Part of a small language model's weights: a variant of Adam for these matrices, 14506 steps.
MLP neurons of a small language model. Each row is named by its layer, matrix (up: input weights) and neuron, and shows model dimensions 208-271. Each number is 128 + 24 x the weight over its row's rms, rounded and kept within 0 to 255.
After each neuron's rows, "fires in" lists the words (lower case) most often at its 100 highest values on Wikipedia text that the model never trained on. A number after a token or word is its count.

L3.up632 [140 128 129 141 130 131 134 129  62 102 128 131 128  99 151  71 139 138 146 183 151 117 139 143 141 142 112 138 131 160 136 137 133 134 160 112 126 123 140 123 169 107 118 164 136 157 122 155  99 138 187 106 144 106 149 189 172  92 101 118 124 100 159 131]
fires in: "and" 35, "but" 35, "with" 15, "so" 6

L7.up273 [128 113 100 107 134 127 107 124 123 145 113 169 121 115 119  83 121 114 122 129 125 165 121  77 196 121 106 110 129 168 148 109 154 135 159 114 138 149 132 118 116 134 126 158 118  94 127 104 151 178 142 126  88 134  87 118  85  91  99 133 110 138 141 107]
fires in: "which" 41, "that" 16, "what" 12, "commerce" 4

L4.up620 [108 127 129 143 115 163 100 107 143 155  96  87 140 113 130 117 145 119 128 115 150 122 142 139 123 134 183 100 119  90 187 117 121 174 116 132 118 118 126 119 103 126 139  91 118 139 153 154  91 159 103 123 136 144  98 172  97  97 131 135 145 107 128 135]
fires in: "of" 40, "years" 10, "20" 7, "place" 5, "united" 5, "8" 4

L7.up1098 [130 121 135 104 155 179 112 152 112  94 130 138  87 111 141  97 129 129 107 121 166 131 114 136 100 122 121 174 173  81  96 123  93 175 117 128 123 140 166 155 161 140 142 142 131 128  98 169 170 221 162 101 122 138 141  90 106 118 151 110 114 139 121 158]
fires in: "to" 81, "not" 11

L7.up1272 [127 113  93 125 120 152 138 125 177 144 103 126 162 114 152 123 104 123 119 117 173  93 111 191 147 172 131 155 167 134 109 181 128 152 108 104 118  93 170 112 173 143 113 140 143 152 139 126 107 144 112  99 150 126  88 121 153  89 126 113 105 117 154 115]
fires in: "that" 31, "over" 19, "of" 11, "from" 7, "v" 4

L8.up658 [142 104 117 123 136 111  97 135 169 132 119 122 118  92 142 106 145 117 136 129 131 159 156 130 111 119 129 118 141 167  99 151 153 160 130 121 116 108  86 144  73 117 145 117 132 135 131 149 154 138 157 118 157 154  89 110 118  92 100 117  95 161 108 157]
fires in: "and" 27, "then" 15, "to" 7, "also" 6, "on" 6, "or" 4

L7.up953 [150 127  88 149 140 170 114 155  92 113 147 133  87  82 113 127  81 171 126 107 107 137 135 150 117 112 110 122 121  62 112 141 118 130 131 115 121  88 131 115 130 143 114 172 156 156 170 138 144 102 111  94 129 137  97 114 128 137 131 105 138 144 136  91]
fires in: "to" 26, "as" 17, "it" 11, "the" 8, "that" 5

L4.up199 [ 98 136 130 106 149 141 117 109 108 124 103 161 181 125  85  87 139 108 154 147 121  99 153 200 115 176 113 127 119 115 118 134 156 124  59 114 103 173 102 134  85 122 167 151 118 118  95 116  98 135 144 116 127 140 110  98  93  91 138 110 114 109 115  58]
fires in: "from" 26, "in" 22, "october" 4

L8.up203 [129 130 127 125  98 147  82 146  78 127 152 147 160 126 129  81 133 142  85 116 166 106 103 128 130 141 120 121 131  90 116 119 128  99 118 151 133 142 124 109 121 112 147 125 141 137  94 109 120 157 186 108 116 160 109  95 121 143 121 123 115 147  76 139]
fires in: "the" 41, "are" 16, "a" 14, "not" 7, "to" 5, "t" 4

L7.up213 [112 117 141  89 132 154 126 130 102 145 115 133 142 133  40 122 123 132 158 146 128 100 153 128 144 129 139 129 144  90 145 122 145 117 143 139 141  99  75 149  46 122 132 150 159 100 120 120 132 149 169 125 124 132  86  85 109  84 139 135 111 141 134 129]
fires in: "in" 39, "on" 13

L4.up768 [115 121 110 135 147 162 123 128 158 122 121 118 124 117 137 116 144 118 129 132 132 104 151 152 140 141 146 158 176 123 150 107 126 121 103 124 133 133 137 146 115 136  96 153 146 114 129 146 122 136 122 123 153 152 109 121  75 136 117 145 147 142 124 146]
fires in: "with" 25, "to" 23, "at" 13, "in" 12, "on" 7, "for" 6

L7.up48 [136  90 127  96  79 153 122 139 119 155  96 153 103 116 118  81 130 151 115 124 115 153 129 139 109 138  87 133  99  80 107 153 138 135  80 153 143 117 114 129 113 115 124 159 113 126 114 124 141 135 107  84 141 173  97 141 166 125 112 122  98 166 137  94]
fires in: "as" 40, "it" 8, "him" 7, "be" 6, "considered" 5

L7.up1217 [182 134 111 138  94  97 137 115 137 111 151  72 120 131 110 109 116 138 114 161 166 132 152 131 169  94 120 117 143 134 181 146 115 115  89 157 159 122 108 136 111 118 117 156  96 138 109 131 129 117 151 140 138 124 148 115  83 112 153 164 111 129 121 127]
fires in: "on" 18, "along" 13, "at" 13, "directed" 9, "won" 4

L3.up283 [165 132 113 107 168 186 124 106 103 119 118 129 108 112 116 113 104 125 155 145 150 103 126 146 153 100 134 150 185 138 144 159 180 108 120 127 165  97 148 141 155 125 103 177 144 138 134 128 115  99 135  94 144 134  92 118 107 110  94 116 111 188 184 107]
fires in: "of" 24, "to" 24, "from" 21, "into" 7, "at" 5, "as" 5

L4.up552 [131 138 143 156 143 156  86 120 148 134 132 124 151  68  87 111 162 127 101 142 130 115 113 194 112 159 141 161 158  99 141 141 136 136 123 144 133  97 147 105 158 104 170 118 192 172 119 136  64 114 137  70 119 106 117 106 120 111 120 126 112  94 135  91]
fires in: "that" 66, "when" 17, "why" 4

L3.up1189 [163  96 118 111 122 131 107 138 100  98 125 143 125 113 164 107 115 134 107 149 154 128  87 145 162 128 103  85 150 104 172 138 105 103 166 118 107  99  95 109 132 126 107 131 108 128 135 153 162 151 152 138  95 100 109  91  79 139 111 114 154 142 118 141]
fires in: "and" 38, "also" 13, "first" 5, "only" 5

L3.up47 [122 165 126 103  58 162 145 137  93 128 143 136 146 108  89 140 118 110 162 141 144 133 141 151 117 155  84 137  93  64 116 147 139 105 149 123 116 173 113 152 133  98 153 139 117 164 118 117 146 125 164  89 137 137 130 110 135 102 130 144 116 129 171 132]
fires in: "their" 21, "his" 9, "he" 9, "newly" 6, "she" 5

L7.up1324 [142 123 145 102 104 156  88 160 129 113 111 122 132 129 129  94 118 139 203 132 160 149  95 139 165 129  73 128 110 106 140 161 100 101 115 161 134 124 173 118 148 116 122 144 121 123 144 114 139 209 151  88  54 111 105 139 163 116 106 122 119 151 121 111]
fires in: "are" 43, "is" 17, "also" 13, "were" 8

L3.up660 [122 158 129 140 133 119 113 144 121 109 137 122 130 129 122 104 120 125 184 132 148 150 140  93 178 105 161 102 160 169 114 142 124 106 180 130 140 117 116 123 150 114 135 122 140 163 142 134 163 183 146 131  93  91 135  99  92 130 134 158 148  92 169  88]
fires in: "as" 17, "when" 10, "for" 7, "it" 7, "while" 6, "from" 5

L7.up276 [127 104 143 153 110 199 122 127 161 115  98 112 132 110 125 156 145 115 156 113 153 110 138 146 125 146  95 177 169  74 125 169 118 104 134 140 154 125 114 120 139 127 146 110 170 185 106 115 145 100 144  60 117 123  94 119 148 118 121 118  98 129 151  80]
fires in: "that" 42, "date" 16, "it" 4, "how" 4

L4.up939 [ 99 162  95 116  96 133  85 177 112 137 112 136 167 116  79 142 155 147 103  98 133  79 159 120 142 177 173  82 149 118 154  88  95 119 154 136 151 100  99 122  73 119 123  80 142 122 122 176 109 140 150 106 117 138  93 148  93 117 119 121 150 118 108  93]
fires in: "united" 66, "states" 15

L8.up848 [132 108 109  65  97 145 125 129 107  70 128 120 124 145 137 139 111 152 138 108 159 129  68 152 123 167  73 156 131  91 116 129 130 109 128 144 143 123 137 146 145 142 123 138  99 109 117 137 129 132 167 106  77 131 111 116 174 124  79 106 129 104 142  74]
fires in: "of" 57, "were" 14, "are" 6, "a" 6, "these" 4

L7.up1005 [ 57 106  88  93 120 112 159 130  96  83 110  96 123 117 110 100 111 116 138 121 155  98 117 157 179 117 138 173 115  71 136 134 120 143 115 160 112 142 163  97 133 117 152 138 134 150 109 123 138 135 100 106 166 145 124 112  84 102  98 118 134 149 126 116]
fires in: "from" 17, "on" 15, "of" 11, "in" 8, "based" 7, "born" 4

L3.up320 [127 128 136  83 112 166  89 120 114 122 135 150 125 100 152 109 146  77 158 177 161 140 135 149 158 128 130 123 117 159 157 148 112  97 139 118 151 149 150  97 157 145 123 182 130 185 120 136 130 157 146 122  63 123 122 155 156 143 107  97  97 123 127  77]
fires in: "also" 24, "and" 21, "who" 11, "later" 4

L7.up691 [130 152 148 107 149 140 107 108 154 106 109 133 113 132 113 135 143 121 125 133 140 121  94 141 135 166 127 100 131 153 127 184 137 135 179 140 109 142 144  84 143 136 143 177 126 121 105 132 111 141 162  75 102 150 110 121 146 106 117 112 126 111 152 107]
fires in: "and" 38, "only" 6, "used" 5, "was" 4

L8.up298 [148 161 156  91 134 144 131 136 126 132 145  99 164  55 135  89 135 150  96 139 143 122 132 185 184 106 126 148 108 119 147 157 145 116 142 141 119 126 139 137 141  84 146 128 155 168  94 114 120 159 139 143 122 141 137  84 153 144 138 170  69 149 117  83]
fires in: "a" 42, "an" 10, "the" 9, "s" 4

L8.up747 [122 108  82 116 119  92 141  98 105  56 122 134 104  69 119 111 123 134  89  97 113 157 128 131 108 107 118 143 133 161 117 197 110 136 126 162 121  90 115 117 103 106 161 139 114 148 140 145 158 156 109 111 146 151 128 104 133 109 128 192 158 154 139 113]
fires in: "on" 34, "in" 12, "to" 9, "n" 6, "the" 5

L7.up1520 [146 149  78 100 187 139 121 110 122 116 148 121 122 105 131 128 133 103 113 133  77 147 129 122 172 147  92  87 123 115 118 128 126 120 113 144 131 128 107 146 102  88 147 133 117 142  88 134 174  90 110 114 146 143 114 131 129 137 107  99 131 128 139 157]
fires in: "as" 20, "and" 16, "to" 11, "by" 8, "of" 7, "with" 6

L3.up130 [135  86 116 130 119 143 139 195 127  56 109 140 118 123 128 133 130 120 125  87 168 117 107 123 143 158  88 166 152 114 110 139  98 135 146  98 136 130 106 131 152 110 119 156 104 116  99 162 175 204 159 118 141 142 143 112 144 143 135 101 117 110 165 154]
fires in: "to" 96

L8.up459 [129 152 116 137 139 158 158  95 128 135 107 134 145 131 134 110 113 115  95 109 145 105 142 156 154 174 111 132 146 106  96 168 119 124 143 145 129 154 149 126 144  93 132 158 122 140 114 122 147 113 143  67 145  79  69 130 136 115 129 115 111 117 137  84]
fires in: "to" 45, "that" 29, "of" 22

L4.up1093 [158 104 130 103 110 157 121 119 131 144 151  88 123 135 136 119 115 126 149 159 144 128 146 150 121 150 148 112 183 114 104 152 119 104 114 115 135 126 158 130 178 101 139 171 126 174 131 120 155 136 143 100 139 127 122 109 146 105 119 113 108 127 151  94]
fires in: "the" 57, "his" 15, "your" 4, "high" 4

L7.up1470 [107 125 103 108 152 135 108 135 173 124  96 123 112  96 158 127 119 107 133 115 149 116 112 161 160 159 146 120 141 117 134 141 118  98 103 125 131 119 142 157 126 115 113 123 157 158 106 113 138 117 141  83 148 109  92 140 119  83 149 158 118 149 115 104]
fires in: "of" 40, "to" 20, "over" 14, "in" 8, "around" 7

L4.up207 [116 116 124 133 142  80 174 131 117  95 131 105 156 149  90 141 114 137 123 132 135  83 135 128 167 126 130 190 122 138 115 129 168 124 103 138 125 126 128 149 135 106 152 135 151 134 129 153 167  77 138 106 138 105 101 117 115 109 155 154 114  95 101  43]
fires in: "by" 28, "of" 9, "written" 7, "directorate" 5, "with" 4, "signed" 4

L8.up1520 [135  98  99 149 145 126  97 134 122 133 102 134 187 170  71 111 112 101 115 121 139  98 139 154 111 138 129 182 136 143 157 154 143 132 174 156 158  89 100 145 117 123 153 134 117 138 124 131 146 161 138 123 160  99 104 124 129 117 137 129 140 105 127 128]
fires in: "of" 22, "from" 19, "between" 5, "to" 4, "towards" 4, "on" 4

L7.up862 [181 119 153  53 147 146  76 106 104 103 167 136 103 121 153 133 123 115 138 176 132 148 121 153 123 136 153 103 133 107 134 129 160  80 113 115 151 108 170 146 131 118 117 192 118 141 104 102 157 153 142 144 128 143 132  98 157 146  86 142 124 114 157 166]
fires in: "and" 23, "the" 20, "of" 11, "three" 8

L8.up1323 [183 170  92 106  89 117 126 122 156 146 184 131 113 124 144  93 111 156 117  83 149 133 104 131 109 141 111 115 105 142 118 195  74 103 182 117 116  90  97 109 125 102 121  86 125 169 104 127 140 136 132 139 135 101 110 143 118 136  89 146 116 134 141 168]
fires in: "have" 27, "has" 21, "having" 8, "had" 7, "without" 6

L7.up219 [162 123 122 131 143 152 173 100  98 139  89 112 156 115 124 102 131  99 150 116 144 143 149 160 128 153 123 112 124  99 155 165 125 167 133 134 125  78 102 117 153 103 133 111 169 188 115 137 101 143 118 102 123 105  94 152 131 119 162 124 138 166 142  80]
fires in: "both" 20, "same" 12, "such" 11, "as" 10, "that" 4

L7.up455 [108  95 113 121 165 168 110  89  93 120 114 139 149 113 143  95 127 125 112 122 142 127 130 156 135 167 120 177 148 111 119 110 123 140  91 135 141 156 101 131  95 106 146 170 120 131 119 135 141  89 131  90 158 139 106 124  85 132 122 134 119 108 101 110]
fires in: "not" 26, "of" 16, "from" 13, "to" 6, "into" 6, "and" 4

L8.up93 [149  94 111 120 113 136 152 110 129 116 169 143 130 169 133 127  93 126 100 103 120 133 146 115 159  98 142 139 166 123 127 112 115 118 146 146 138  86 124 112  63  93 123 149  69 148 120 120 131 139 194 130 101 119 130 140 132  66 136 112 142 116  93 111]
fires in: "a" 83

L4.up706 [151 109 114 136 120 106 167 153 143 129  92 136 111  95 161 138 180 116 137 129 163 107  72 172  76 119 119 129 115 110 145 134 154 166 160 108 116 151 149 123 154 140 142 120  99 143 124 167 108 151  91  80  96  96  88 140 177 129 147 151 119  73 161  95]
fires in: "there" 25, "times" 15, "so" 6, "once" 5, "ashwati" 5, "gangwon" 5

L8.up1308 [148 165 115 110  74 116 131 124  97  92 129 131 124  98 157 127  89 145 114 118 124 139  92 173 142  98 142 133 121 120 142 138 125 102  94 194  94 124 141 139 159 102 114 159 116 108 114 146 105 158 113 134  89 151 118 108 141 124 111 134 130 114 128 118]
fires in: "a" 28, "was" 17, "be" 10, "are" 10, "were" 8

L7.up987 [ 83 103 117  78 107 154 134 116 116  98 116  98 129 133 143 151 118 148 124 122 136 102 138 107 162 167 147 152 135 147 163 139 147 123 116 136 133 135 183 157 130 105 161 120 122 137 133 130 149 175 135 120 116 172  78  87  84  89 108 142  93 122 150 125]
fires in: "of" 31, "from" 17, "to" 14, "by" 13, "between" 4

L4.up1228 [129 115 127 112 154 112 131 154 137 136 127 135 144 145 149 109 123 119 143 107 162 104 156 140 181 183 138  92 114 139 160 111 171  75  72 115 188 112 146 160  84 135 114 153  93  91 125 141 153 116 137 118 134 159  99 119 118 136 136 105 141 109  98 121]
fires in: "the" 37, "of" 14, "at" 8, "a" 7

L3.up1248 [144 141 121 111 141 125  82 147 144 106 128 128 162 156 162 107 124 153 109  78 158  97 140 172 141 180 135 168 136 117 166 149 140 109  62 125 160 119 107 122 146 110 125 127 190 137 111 122 127  94 146 127 137 121 121  83  89 119 112 117 128 109  75  72]
fires in: "in" 69, "of" 12, "the" 4

L4.up365 [115 164  98 119 125 155  79 103 174 109 125 130 150 131 128 105 128 111 132 138 163 134 113 132 162 129 146 108 129 160 128 150 140 138 113 147 105 111 143 153 140 135  99 147 121 125 130 137 121 105 129 106 121 175 114 105  57 116 126 156 126 160 127 113]
fires in: "of" 33, "for" 14, "from" 9, "to" 7, "at" 5

L7.up143 [147 130 128 133 157 134 117 131 129 123 177 109  92  90 148 116 115 103 121 117 157  88 153 159 108 170 139 144 134 137 171 161  93 140 142 105 152 111 136 110 103 163 177 157 110  94 110 128 110 162 134 106 129 148 136 162 106 143 137 130 121 139  60 126]
fires in: "in" 31, "the" 17, "this" 8

L4.up226 [124 143 154 124  81 115 125 172 119 160 108 146 105 138 136 120 143 119 110 160 127 130  73 140 164 151 131  99  82 168 127 156  92  99 136 126 147 151 153 146 185 145 136 135 133 153 117 140 113 157 129 145  77  93 136 131 134 110 107 139 129 104  89 112]
fires in: "are" 18, "were" 17, "these" 8, "final" 4, "each" 4, "schools" 4

L8.up714 [139 140 139 124 101 138 117 193 165 133 157 131 162  95 112 107 114 172  74 105 103 132 149 147 142 149 134 110 137 113 128 187 132  93 121 126 112 140  88 129 120 103 114 127 128 135 142 114 142 145 109  93 111 119  91  86 155 114 107 155 121 137 154 140]
fires in: "his" 35, "my" 14, "her" 8, "your" 7, "our" 7

L7.up552 [107  93 127  90 121 157 104 143 116 123 114 109 152 138 133 118 107 162 143 168 123  86 138 159 128 139  89 133 143 159 138 144 158 121  96 120  92 145 154 123 104  52 125 160 143  99 148 116 131 116 138 131 117 135  91 158 144 127 120 109 118 118 135 125]
fires in: "by" 28, "with" 15, "of" 15, "from" 6, "all" 5, "each" 4

L8.up739 [104 104 116 130 150  94 146 121 154 109 159 104  94  99 166 124 130 149 103 100 129 140 117 139 156 116 113 147 119 135 104 130 142 105 177 123 109 114 114 145 147  83 141 113 160 134 102 156 126 168 158 123 107  60 127  67  91 108  93 168 159 110 166 137]
fires in: "in" 20, "and" 16, "for" 12, "while" 9, "with" 9

L8.up1513 [173 107 120  93 138 164  83 133 136  85 115 146 124 139 138 111 130  80 112 147 129 146 127 135 164 123 141 131 140 157 126 122 120 119 159 101 168 119 134 152 147  98 131 148 107 124 151 148 161 183 154 131 122 107 135 123  96 135  95 114 136 119 163 131]
fires in: "that" 44, "to" 17, "which" 14, "i" 9

L7.up420 [147 118  78  85 147 115  80 159 151 113 117 129 159 106 121 165 116 179 113 141 138  92 137 171 135 132 156 158 158 155  85 135 159 132  85 131 131 105 126 145 117 102 131 133 139 115 102 129 138 130 117 109 119 133  68 117 125 159 116 166 115 133 163 122]
fires in: "of" 42, "with" 27, "from" 17, "for" 8

L7.up1160 [146 164 104 149 151 153 120  91 166 132 109 123 134 126 153 148 145  82 138 107 103 130 127 146 137 110 131  72 134  85 142 144 137 157 124 114 131 145  95 159 117 125 109 148 115 149  98 108 126 129 143  91 130 148 107  95 110 147 112 138 121 151 132 142]
fires in: "and" 35, "in" 17, "with" 7, "on" 5, "at" 5, "the" 4

L4.up316 [112 110 144 142 133 157 119 197 140 149  92 145 125 108 165 143 177  98 123 128 152 137 137 116 115 142 126 128 107 114 130 100 137 136 157 134 138 129 106 130 103  87 159 120 138 205 117 154 130 162 153  85 105 108 115 155 170  95 110 129  86  98 163 128]
fires in: "there" 52, "schönberg" 7

L4.up378 [138 157 104 119 171 117 171 110 126  70 140 103 127 114 138 118 121 138 129 123 157 118 134  94 139 124 123 164 120 117 113 118 123 108  94 139  98 123 118 157 144 106 105 148 127 152 126 161 161 121 115 111 129  91 105 105  91 101 114 120 107 101 153  55]
fires in: "to" 25, "since" 8, "at" 7, "from" 7, "after" 6, "in" 6

L4.up1416 [123 153 120 157 116 121 136 114 150  83 135 120 143 141 145 125 139 103 182 211 120 115 146  91 108  85 115 110 107 190 120 140 142 155  95 142 163 100 115 150 103 115 134 167 128 122 125 180 100 121 149 149 144 110 120 105 146 119 147 142 109 106 117 133]
fires in: "as" 71, "under" 17

L7.up1039 [161 158 144 102  75 135 108 121 116 119 149 124 163 110 148 135  99 144 111 100 183 113  94 129 128 151 132 126 124 146 123 112 145 101  84 136 111 139 136 153 148 105 149 161 156 115 106 143 102 116 108 133 168  93 133 119 152  89 136 163 148  94  57  89]
fires in: "at" 37, "on" 26, "the" 10, "all" 7, "an" 4, "his" 4

L8.up242 [133 137  67 118 129 135 121  83 183  85 130 142 114  79 179 115 120 129 125 114 151 109 142 118 139 122 150 165 106 159 119 172 145 109  90 177 118 147 161 129 154 128 134 140 123 138  98 171 146 152 150 122 109  97 117 110 118  85 133 174 141 137 115 102]
fires in: "from" 20, "at" 18, "with" 12, "in" 10, "by" 9, "to" 7

L3.up409 [159 161 124  87 144 147  68 145 137 129 169 118 151 103  97 123 110 107 108 101 164 115 176 167 138 102  96 107 116  80 143 172 143 148 133 125 128 112 103 137 108 111 143 119 140 172 115 124 175  95 157  71 166 145  56 126 123 140  81 113 100 111 143 112]
fires in: "that" 40, "his" 25, "its" 9, "s" 6, "our" 5, "their" 5

L8.up457 [143 124 142 129 127 125 131 136 103 127 138 142 156 101 127  98 134 159 132 143 120 112 115 134 167 143 115 155 124 165 114 136 164  95 136 117 182 140 129 129 138 129 144 167  91 147 114 124 123 168 175 140  88 118 138 101 113  96 109 151 138 125 103  99]
fires in: "later" 21, "that" 17, "both" 10, "such" 5, "also" 5, "a" 5

L8.up276 [152 143 138 118 150 177  92 158 128 148 124  82 110  78 140 131 138 172 111 135 146 118 159 154 178 162  93  73 181 105 156 162 128 136  77 116  98  98 140  99 156 109 153 108 117 167 128 140 108 127 112 120 119  91 105 110 115 136 116 128 129 164 126 144]
fires in: "after" 24, "that" 16, "if" 5, "when" 5, "where" 4, "as" 4

L7.up1467 [119 120 103  85 154 168 127 130 156 112 119 115 180 138 122 158  99 127 123 124 157 115 106 167 133 129 116 115 131 113 129 162 146 100 101 144 157 163 152 123 102  63 130 134 149 105 109 109 161 126 186  77 175 155 113 119 114 129 103 112 125 149 109  59]
fires in: "of" 73, "on" 9, "and" 6

L7.up1117 [124 124 126 116  88 137 175 171 168 132 108  89 147 137 108  91 114 139 154 126 155 116 100 134 195 171 186 108 172 110 107 149 164 114 111 142 132 112 162 124 104 112 135 133 100 118  78 127 135  83 131  91 104 143 105  93 115  84  98 128 129 141 119  56]
fires in: "the" 20, "of" 17, "his" 14, "https" 11, "its" 7

L7.up157 [149 122 114 145 136 121  97 132 134 126 144 168 137 146 104 129 140 112  95 160 169 103  70 127 175 135 165 113 119 144 147 127 163 117 113  92 146 127 121 151 158 111 110 161  77 136 107 145 138 131 129 101  85 124  96 137 103 113 101 149 150 154  66 127]
fires in: "first" 32, "only" 9, "each" 8, "medal" 7, "later" 5

L4.up972 [153 143 130 123 125 140  86 109 121 139 123 143 144  86 123 123 128  92  82 110 138 134 141 141 163 182 149 140 156 141 148 142 119 116  60 119 159 100 144 115 109 126 140 127 106 144 126 142 123  81 123 135 142 139 101  99  93 128 115 121 133 111 125  88]
fires in: "of" 73, "most" 9, "way" 6, "to" 4

L7.up591 [105 137 121 142 117 119 117 110 152  61 124 122 135  83 130 135 122 116 164 193 122 135 138 118 145 107 106 139 131 182 129 125 157  71 147 146 140 148 123 131 119  95 143 120 120 105 116 150  86 150 135 136 126 113 145 102 114 126 156 162 138 139  97 110]
fires in: "as" 35, "born" 30, "with" 7, "also" 4, "starring" 4

L3.up291 [110 153 126 137 141 105 205 103 149  72 138 124 137  91 142 136 123 107 149  98 145  82 123 140 163 146  98 144 156 101 123 144 177  83 118 156 149 130 150 129 122 117 150 190 124 148 108 138 127  70 105 122 142 136 125 122  89 133 158 113 132 142 134  98]
fires in: "with" 41, "from" 21

L4.up1032 [ 78 122 107  94 103 146 154 157 125 109 130 123 152 150  84 134  86 148 115 103 119 107 122 103 153  99 154 136 113 165  99 160 147 178 125 120 141 111 118 165 110  90 158 107 121 114 112 141 107 157 134 105 157 143 149 102  97  93 123 145 135 137 121 111]
fires in: "in" 27, "of" 21, "de" 6, "on" 5, "e" 5

L8.up645 [135 131 112 104 135 117 152 158 131  89 135 122  87 100 161 150 152 136 132 150 105 112  84 117 130 117 133 172  80 120 135 124 141 124 125 162 142 143 143 124 103 113 173 174 164 172 135 175 126 117  94 123 156 140 109  92 136 110 126 154 129  85 129 100]
fires in: "at" 25, "with" 23, "when" 7, "from" 7

L7.up1427 [129 146 108 137 146 130 153 127 120 113 148 107 132 114 106 114 102 113 144 133 188 137 164 145 187 162 122 140 121 121 100 132 142 138 117 135 126 156 121 122 151  99 154 131 130 163 120 131 158 122 104 100 133  77 161 120 112  99  87 117 118 152 146  57]
fires in: "for" 22, "from" 16, "with" 9, "that" 6

L3.up757 [191 138 131 100 122 144 134 120 146 117 152 136 129 123 149 104 122 149 108 128 152 109 156 100 135 116  89 127 137 180 120 149  79 127 155 156 100 101 107 133 130 112 108 176  72 149 145 132 160 145 159 133 118 128 136 118 137 138 133 140 116 140 144 122]
fires in: "have" 34, "had" 21, "having" 14, "as" 6, "asian" 4

L4.up966 [141 102 149 135  94 144 187 130 157 135 121 124 133  89 143 103 127 137 164  93 120 109 115 132 121 193 127 150 178 127  81 140 129 132 104 140 135  94 138 146  98 121 138 164 124 115 101 145 104 152 154 116 143 122  93 136 119  73 120 154 165 151  40 108]
fires in: "in" 68, "a" 10

L3.up151 [111 124 117 134 143 148 136 118 126 139 105 132 128  88 117 129 140 120 152 161 143 138 162 114 115 202 109 145 133 142 125 124  85 109 128  96 119 150 167 111 114 140 125 173 124 151 124 160 151 125 169  97 145 148 131 112 140 126 103 124 125 114 114  98]
fires in: "and" 59, "or" 4

L3.up834 [122 176 105 100  98 158 115 143 166 122 160 124 157 115  88 139 152 136  91 137 178 122 180 154 115  91  98 108 112 100 159 161 122 139 146 148 110 106 113 140  89 106 148 154 156 147 137 111 126 135 142 111 105 146 136  81 125 107 127 130 113 119 160 114]
fires in: "s" 100

L4.up1096 [118 151  85  74 153 171 129 164 153 128 122 131 117 100 112 123 116 117 117 115 158 114 144 168 177 151 131 134 215  99 117 134 137  91 137 153 140 128 120 154 120 104 124 128 130 156 100 134 168 119 152 130 114 108 123 122  68 138 122 121 113 156 102 149]
fires in: "his" 32, "to" 26, "its" 17, "their" 9, "her" 8

L8.up1060 [116 139  82 141 110 142  87 110 143 123 130 123 125  85 139 127 114 128 154 121 180 123 162 107 117 159 134 123 127 135 174 140 162 113  97 127 132 101 148 126 160 116  88 145 112 105 120 138 159 129 133 152 157 108 180 126 103 126 137 127 118 120 155 104]
fires in: "in" 30, "of" 23, "by" 17, "for" 9, "on" 5, "to" 5

L8.up176 [149 125 102  81 113 155 111 149 123 119 118  94 145  96  81 140 129 145 113 141 158  97 111 153 147 158 131 135 129  92  95 110 171  91 121 146 116 135 135 129 110  53 128 197 125 119 111 123 157 112 136 115 148 146 112 108 112 120  84 141 119 130 151 111]
fires in: "of" 54, "the" 11, "to" 4

L4.up1418 [150 116  97 141 120 168 115 114 157 101 138 101 146 107 121  68 133 116 126 131 161 149 144 132 125 117 146 146 140 162 148 168 155 148 102 149 109 123  79 157 117 142  97 165 165 110 132 130 167 169 127 142 151 113 135 133  96 141 140 143 107 106 134 134]
fires in: "at" 92

L7.up207 [141 106 136  84 137 122 141 125 145  86 193  77 165 153 161 101 119 179 152 119 103 156 137 131 150  98 129  97 139 140  97  99 143 114 105 129 149  82 154 132  98 128 141 152 127 123 113 108 126 146 187 127 144 138 101 154 125  98  96 140 136 106 100 137]
fires in: "a" 56

L7.up379 [134 144 123 112 138 117 112  97 154 111 150 152 126 132 135 109 111 139 140  91 168 125 137 110 129 194 156 154 158 121 161 135 132 155 119 164 131 151 135 154 165 134 128 132 160 129 120 144  96 135 157 146 133 146 129 124  87 124 121 159 112 109 139  95]
fires in: "is" 29, "in" 22, "at" 9, "to" 9, "from" 5, "on" 5